config = dict(
    n_layer=14,
    d_model=512,
    n_head=8,
    n_kv_head=4,
    head_dim=64,
    d_mlp=1344,
    vocab_size=31384,
    activation='swiglu',
    norm='rmsnorm',
    norm_place='pre',
    norm_eps=1e-05,
    positions='rope',
    rope_base=10000.0,
    rope_fraction=1.0,
    qk_norm=True,
    attn_scale=0.154,
    bias='none',
    tie_embeddings=False,
    parallel_block=False,
    init='uniform',
    init_std_qkv=0.0146,
    init_std_o=0.00276,
    init_std_up=0.0146,
    init_std_down=0.00276,
    optimizer='adam_variant',
    lr=0.000747,
    beta1=0.9,
    weight_decay=0.1,
    lr_head=0.00476,
    grad_clip=1.0,
    warmup_steps=331,
    schedule='wsd',
    decay_fraction=0.727,
    decay_shape='linear',
    final_lr_fraction=0.0,
    batch_tokens=[65536, 131072, 262144],
    seq_len=1024,
    doc_mask=False,
    train_tokens=1648000000,
    steps=11178,
    dataset='wikipedia_en',
)
MLP neurons of a small language model. Each row is named by its layer, matrix (down: output weights) and neuron, and shows model dimensions 170-340. Each number is 500 + 50 x the weight over its row's rms, rounded and kept within 0 to 999. Numbers have three digits each. A neuron's up and down rows have the sign that makes its largest values positive.
A block is one neuron, or neurons of one layer that tend to fire together. After each block is what it responds to, as a language model described it from the Wikipedia text at the highest values.

L11.down328:551434478494493485499480548433555548469546484507414483435559454460489529459512469527461468479426589490513477446588544510626443585412495522515484403492522569472569430577514562444598509473494484476488493550526451448534395606485548364474533499493587544571510559581475467520475490611498486430508454518537596460526587474490557496486490401505468429506572418515484508450547525454433505450476440415548439529499440494492500549574563439448573550412496524445563535454447542390566455506482506491587476494495516470462554541467
Word-completing final pieces. Final subword piece that completes a word or name split across tokens, often proper nouns in table cells, e.g. Eredivis-ie, Done-gal, United States.

L3.down167:481590457527375535514562488569505463492524458610480413498444523519449464520521556512435495418591453452593473557564531457475459428546520528614530572503603475571429496567385508514634527482534588527451489403522491502434514465570406496514486534424496476478516527524559527485553483531578504634402491421537347486473563431536479553510488552557460469527553521592507482492485515571537535515520525498537456424568536591452413580546527484476497516481508397532499449449455469502514565535516440484498461470464528487619535405482
L3.down735:531479516486541523493561413533540607563506535461534546405534478513526485435533572473400448610515532449422448448370403452516596432511425491646411516598462477477485556518406471542473444466544545449528524525578481383561562480404516453537515444514525467471432528469412397451490574449578410497467503489458518560421508488427501497531520484463517455474448553472447470441483478479500511460511548511484493457417501438481541544518498510532461506477455461342460545610505515465450468406508464440421475441516503518534490494542
L3.down831:547438456514618501541535456542554521516415586443473544409535467558576514479556574470511381588533523367508510419539499448501529334527511443523472484540467563588509453479432483544578482394606537446468555541519544429577504438507502475485548554419540426458575502498469455519538470510542428548539512402481559504506422461524424507515495455462647494492604496495569591436486505497492493476398497576452543453439560499492510508582493554533510483473480448442494387567501477524424565441553503471489568401492468498502539451561
L3.down1308:549602453585514559412523458502538534563470431576502502470484432519419414495524557476462435527457567478451550534400523482461525422447535431602515584511528459566499514485490543567324522463502482500556427497426501442492517427432449460542571567367500430495545555411492532465455554525511500445525545447430505483592530537462472591533475499491518381353543643508580519512455565482527496561493499542544486479471612463511550500559468495494593509458467443510540570531522426490481418482483433468462458469498520489499537582444
List item line breaks. Line breaks ending an entry in a list, table row or bibliography, often after an ISBN, date or page range, before the next item or heading.

L11.down878:495480504510463518544493494550519517542495537520507508437506538524512463479494514490508499499534474492453477489479486440513500506499507423464476495528445443535503506406444483458535510519529460523508515504458495446462500444557518478540422461525453484541491493446509501513488437490494518530515501505490486478518457440532511484502496500506459463517483506506435528491450522429506449527496542432526484582499516477524461494518519552495517524483450497532453501501505513536567533515483537546429496454465504534487487499490
Block-ending line breaks. Fires on the line break ending a paragraph or the closing == / === of section and article-title headings in Wikipedia markup, e.g. "==Singles==", "= Riley Bonner =".

L4.down75:442519440408445530508457417450470483556495551612489489558466529527521542435405574515525594529527507418550519537458580505609506467494490408514454590454478432441572457620455512533474488521509539548590606541579439536543559509532536473474485515519478513533488443506567471441441544553466464463501489463491488493555487478525549444583525540470535447499501479466593492410565607527530404540412450489481515534519472568575488472589448475388466508472509485465478551504626415471473486491530495540501525505555517476507553521474
L4.down106:525587598517499530486476507551552480527494585585516547611499436575511479414559437471513549503431561504530487509524579475482476517529484548505505545458485539473575460490451510481544475474448596569516457493545442505530502551532471499467456532542526564552522341450497581550426462502495505477479476471520451445437456420411518471559508449500496552512435541520486653545530542520418355571518536416507550430537470533515508544488515503422478489509475525510444446445503519559413444534448498486469443503469544563567523451560
L4.down124:404535406501474517468507534499542568523536625559531513509477476530449477429445523475587549493558517407506546511549517552490470549469521573491513557516546520544549500455424501489381478447551480544451541498526530444499507551594459581502550389498485480473458501477584564552497562504491497578554500495511485508566519600455491521535436541525507538506500506525479410442558496449513464492403571501481475464508559394488588494546441473577566545487467551560471487544542400586430489512459510484530441507409446519509423495465
L4.down256:473507522477493504545468419552541488478513503518412411346497496510620433512529477459533495556544547469489548542524519381437583465414502446535540494589559526509548516558472509563525605506540540474487470536491511487451555490643431464489538455569497530478550492523475488568550490522486503485595496539409533463538458443444483482613469477448482489546498482569507571492521512549538548441392506487385541499500568496410535441495390492515485478482526496430468433412510580486495459536522440503414504515577410433459581446513
L4.down260:415480539510513556564443529629472508470480522519469573565513524509566489460531454621633466486550485531515525465474553578477452475486547638454540538510473481542427505493552518530478546416485552535588537498481399474481531555539523487427524532550570502545531550542443546454413435525551570404527564448462441538433527527421445440436443509550450552400428432513449587554517524476526495476523602531524516493538522558483477538568493530474479426485534441490412503487459467559480533581480439370474517484531520528462517547486
L4.down561:546470558460448464546428524526572520525426437552450519501518478576516484480605509544519512507495478564554579488480509554487507404479513462426467423471623445499584496520420499472549543497586387512529509452490557377542430573489484468459450494425486521483529559512602589459496492484508541504525474582596542476440549533495452497516484409538513519472537500561503421591539541463518497446463547517491405534511485490483518461539618494580495459483536493476466459495488547536480434461433483574568451497547541518503572442510
L4.down601:584566476532503519474619537494489452499508461467535465435564446538528478558499475476539564451492436501510403539486497593503422471473524492436502531373512530459382494430508375534578475508467424576469410466524561557485501590575436550512470551477464521531461516504551540431488447511492513490472496583502580600543503574502488467468487431404516504525509494571440489502386557532522573465517592489440495545437509486538438486493444507480498588520460457465462537498614484507492516470480466471508549570414422485569505448570
L4.down611:496551493506548542429538456481483483507476511515565443502530477502551534556518484452470613524498512554576443420452429411467531608500516453518481496550666505575561510482476500475485523581442414566408439499524476549521397493432455557576433468540405433605473559532503470545482486563472443531533551575556456467418471487540566450561490438528550370556447561535486541420467464530526460530568475517476463491427541476549503627561565430544516586488566520456460487587416572450546576576560434518480535496643421530462561495622
L4.down750:509492497481540465482548483467479495541531504443521480516512538510444490428482439434557510483562565483446466521464538495405467523529490478455494491511518528487571484436480494456447513450537531562554536469494526490460575557530529429468463518515469414497442514500459597512547576487476477600465423556476628627573476500560525415466517451491432495453437534459456420432508519501546504522521509498524469519493432454375591410489443514513484513518440467520589403518513398501446543553487503478471525554421550375508478526438
L4.down758:474391535521479553542581460425385382479559419516442555551423623468502557530583478524427545524547462453600554463569456545573522440509435488436521428471518329419523512477550529508510481480443500501453497423632518474580558482548502449441481548517419424486519576470409527530440481526430475473464535520442551546476517502567526450509535504466517511415570568455515545445480480562454499474498558507486520540533524472458404495546463498488505432535485429514476498533463511560525528451470458534482556430517477465468573492596
L4.down777:432515426501472561598480430500412523515479597606567401513497475473539469451425452503570417455515576494497403519580604521551508487509504480510465526424507546515498382468491446519444563555518511419532519566510382572432509551514527430491559486401530416532520441528483548563490432503512490506542534526524469506520500469530528490581538527541527468467461519423481496518472413521503497457487464536403522439518492466503523535541509458465509469513470521461507526449483585483501438440532493506444599453482404443453440489517
L4.down829:411501470491565553545551560518550564443475583503574507497428515488520566424597476542508388418525419573506441540530568428471448479424460602565510502386449505544569509528539494501508414521518553508516526508530476499431507465533532482522464558487483494468507457451419483481558507470502515518541485501573463501480443484570540486397475453543491510433508330434485471543504532580601475514481463504487504484513541554511436559535507449524555518510448492443480583496542521524473605588352499494576425479501520548500628542534
L4.down838:461554588511567436461463432505448555589589507444454506482484454552477486474479489511468442533512553505476447505486525591468550401616578510495519517469585628510505478541478436582400501475478502506433506499468428495452456560514523468531530480487478583527485492435489441566481471420468480507547364544485497521545429503504442565437446452550481570595506450509566525487515462441561472507459603519533482452502534476537483560453511555447560438565486343491550493591583658453540455495596483455498486494468434557490568489430
L4.down995:599520553471518592527502458564419510466483554470487490464450536443583540510457500469502464500430516478558465515486448588504547519551548463497444461542484484466455630632482434470429536585568477531583476537427507506547517456489520547570479585533571514479411523535459533578425585483547518472485477544499569552452364542524449446456439550494494506520519508524476436545585422509420554454554451400577486539416545507510570500476580550539537436527497465437505473442560497433532412497486403493495600468424462523445410415548
L4.down1010:431477420635506458467471542495543428458438477558491451501468546427543441413550546400589537501508461504493525464495429478471522503585573597480441442470530520468382463535454519490460506508434516609498480519499414518511472490404528487543574444550480467528471474492446512457515519487553495532585494466437472512437495470463463570477487518504545557532496413481593527405522469379480582468478381438402448565443506413484492506494408457479498514488450500538502575557533464547514505418533446505457668491517451520492515559482
L4.down1301:488498546605519532448499485434512512428468571414578489486489462575502433463497478520567576479443551565560439467464488597414448562534488453605492565493629486487478512431508530512466546485519479480574488527423428576532517528435437560536454424535402534503450445495476379513440496459576527472578453449469522468451540527570457477497552527514558515471493507503494464431451379473502497450456437587666477524495529570453576512551480524483496552531498428524433539489550573382500380495482437571434479562501454460528468528476
Sports career narrative words. Fires on word-ending pieces and key nouns/verbs in athlete career bios and club tables, e.g. debut, loan spell, released, Chesterfield, and on paragraph-break newlines.

L4.down114:565511478473506480574427543491563530557493564521477455464462532460335539497534447491571326531591501476472458552485511470477462546418477545485471502523473545560433469489605525540439528450400532424554416500473478497468512436573504448513561540553513399493490464540519445467500515475512507430341472542503427490502481479514564456496449473450521469462535457507495496514449537471449467510435434510453580460454502509565618484558459521450539444539616434450434491451446386525489548483486496512534491546544462482461466487547
L4.down145:564502483465481485532505471548516495622535531437520446440553523436509459582496606509513476407476497397431498572500473442479461451459399493509477425515471567418528597439460447532489443495518533521462527461479456495445468496563538519440528512429454479507541528487496515489494598494555504611548579423554547501469509501512437557530428500476494465487551504483567451556495557498484454545469565435573526525444525472491500420489502442483575489471520495423481452498548400460560554477490508558481470519581483563528537399484
L4.down342:531412496462497394453469501426562451467526411524581485523457478502413500526517509537529511472507435486445535426525479580573549517592519501542581506374447568566546594460452522533535506552507517458518527513532487492519494550457488501447496497531560459479530510487563514454558504601425455558484464361570427468562408465401479465559436479508513431471570475487601484553472608486546367559373508446497473511534481550503478389421447504480431447393591461522514485473563397507465501482545604498557486463548509450562479456407
L4.down381:460464498456529547529482544463449551597486542535428539454537493454495519551440563604525488379526425517459437539443389567600648460550482591495491490560446537507520483535508508478462485496501541464474502534599533383460596489470510451562553453392456470561520488465567587433413510461624576455570489419512548419501583513383496485426478487484495509475475447516468439425590497473574525492451549471515576509533562557530497555407498483526523576464523473430534429457563490490534562490546478523471504535519455504425462521498
L4.down434:477515569521495538530476458508559531563455468552518508455549458512556633518481487560558503507538517523530481522449513460509471513472569406509535565528502379413585534588468541519597524537586551573395453509544449421525527553433470458437494494405495535562495535518505575496470514529485506483459559510505577582474536528441475546509499582496598564527558505503581434485553510416503434474525603541546481557468463446422490459383550474547522460512497500494497518524477453472504496603465455498530476468528448484478576495579
L4.down489:491484441488495376443479507526496505524571428609586383509533536432488506497470552550516559479519505485553434543487489498563530511475510549527445529572450535511506586485488591571517478502518527433471508530519586475527446401483456390483596541502402461531410481552563477465511474436475491534487587494440510501542467544483425548468541473607422517509417472520453467441505448385608547533498580504543456462530493411471488503491453413498479519520492565493614498451445448460520503581515518346451421437517528597476507521538
L4.down627:475510365504563419527450446519537580426460468541538447596467520575405467491510470487417461523531416503548609548446447473462520348493469475555529425439489426516503451441514582453552485467489517464525585492581439492492536592513489458479559582497437491442411550612490517424484525474498514509413483497460462475545513475464430501548522501501416542519485384555514443470473570525461410470501469506489605564539452500440527549423484561531499498454591450503393475583482498470537523495497548545470531470515454544536468561585
L4.down630:506461458517525339499464483528592543559568503539563540527543500394494527473558399583466542479467485516443563447434429531511670427473400515493475469460548499458453513438527484527473579459415575508516556498440510540601466520442567500555528526494508553533524524513511434406575547571596396512524547508481546535527575491495481444603484522532508528552527558526527461474494525548543413521460454426567481457485517572560531505534556518451409517445563528542458515612430580471540496538524565559447411493480462495490452503527
L4.down645:596563509468501419545516477495572471543486436455481405487424454500572496535442460501549434578513493466447457466440609493507455493559499448576545513465475474445405534501455502464526547459577587440546382508492592477578534413516465482485603559465490435463437536586560550476483468555498516484433528465498543428415393538457509481419573535520511485495474458470520551295489486497498478549525597496529531512546492519512527509535452557513512539548452506438584430458505506439469526539523488423562512444423481488477468461506
L4.down650:526435458448537479477506654514467504478530470570488461485525457497495510593524531447445457516517540567420481480559449463485509401449484550527484411548435475468612551471538493576522570540462547482460531553536422487462423545570481487538467560494451499474469479483447470519488563528542472475515624484463420495475498503526376470510571482561505545392489509462555500481503525552466491491469460507385491570490498460487551557535494543549497485559582510481459474514701431482568541511538506481484483547512474496459470553578
L4.down755:416569431469482506527488502475429448435435505544607557520499539519384404607437519485422575444518497548450531518585482476511523448474468513548499487547481501547478529511508474491545512447459505507451466506552544501522547526497537512539574505535490509494453547433492482542492445482472601501483497458489461451493590591523458529469567452477547471466455472458590500397464530527448444497524440536484535523493543403483516553600496476461484445510473515515499515482545583605476500516577501470436481540534531487477475537403
L4.down815:447593515501530488521536461444421569581485522487488536454493477469537546476515520524487476501500531423457457459406512524470440537515492537495457557594478569422517518483506405497449579472481511481572412435466520504554462422513461495528529383452537509458523501487547503576413526441495515499504395417468503478541492515479485483501487467456437470489519562568538507494552480552489561543496483485488496485411519496525499443520439505462473513594502539539539536503504508544578512464442552457538537523502457496561500421535
L4.down905:529487490551564512498408520549461504552491457532503615430433542524561604565490474490433503548537484576580449489522477510496491454510516383595416491509525467549480510439516466565494515562541520509472474621506538509447547569509520460512512440493503465491480482508546476409366503524536537550513490448538511534525528438541510433505547523591443455554483495506518460514488455557498524526453427516535421460528452515560504523424512499556481469462472428520435413559489475504543551511495463562429548466568477476535543540465
L4.down909:499431463533435506584453538565511574467467499442509435514502483499505549505557510496473436523463424448509494529412461451689514487404502510586489505502458376505545551460475490444450518493485519472538519449558447500531432486449485519489528426569555427509461557498491629515451592595536506522464584397454407564464542533549471552521569495434462520555424535423419481446564503460552497542507443455450608472567526487421543597522571553518529523624441506531546517558477487471498638531441468464516607521556497487526575514569
L4.down923:546489453477455419499494513583484489520560491472535598485438528466464535598555632498491546529404428478484548494434388527505499524409476445433473492487516437582525517481514464514603485472516425435478457495575520469504515457442618494530430565545439490532459471557544449519498419578472514504523569593500500520517500441612607475527517463576578538501494454486512489538425513518520492494550512488516509528498519543462517524591524476549459524523586559435531408524490582498545546474507496441512478486550433488520469472436
L4.down1090:533591578513500485508488521518543549462605481524497508569576437513503486552591534531430471558551499512464538418507433586473539495561467418542492454508504467595506544469607461547527505501508467382473469473564483412469496592418487439450486549425499474461604506565510451462535462561464452425479640474506476554521460455449478514530467524464548494516455474486474458593506515473518462462448539525522462562539498499525542447549441451472498635400549550485399516502475502507516527565398490506518491460520568459403474514550
Word-completing subword pieces. Short final pieces that finish a word split across tokens, often names in tables and lists, e.g. cover-t, Valver-de, Nocturn-e; also "as" after "well".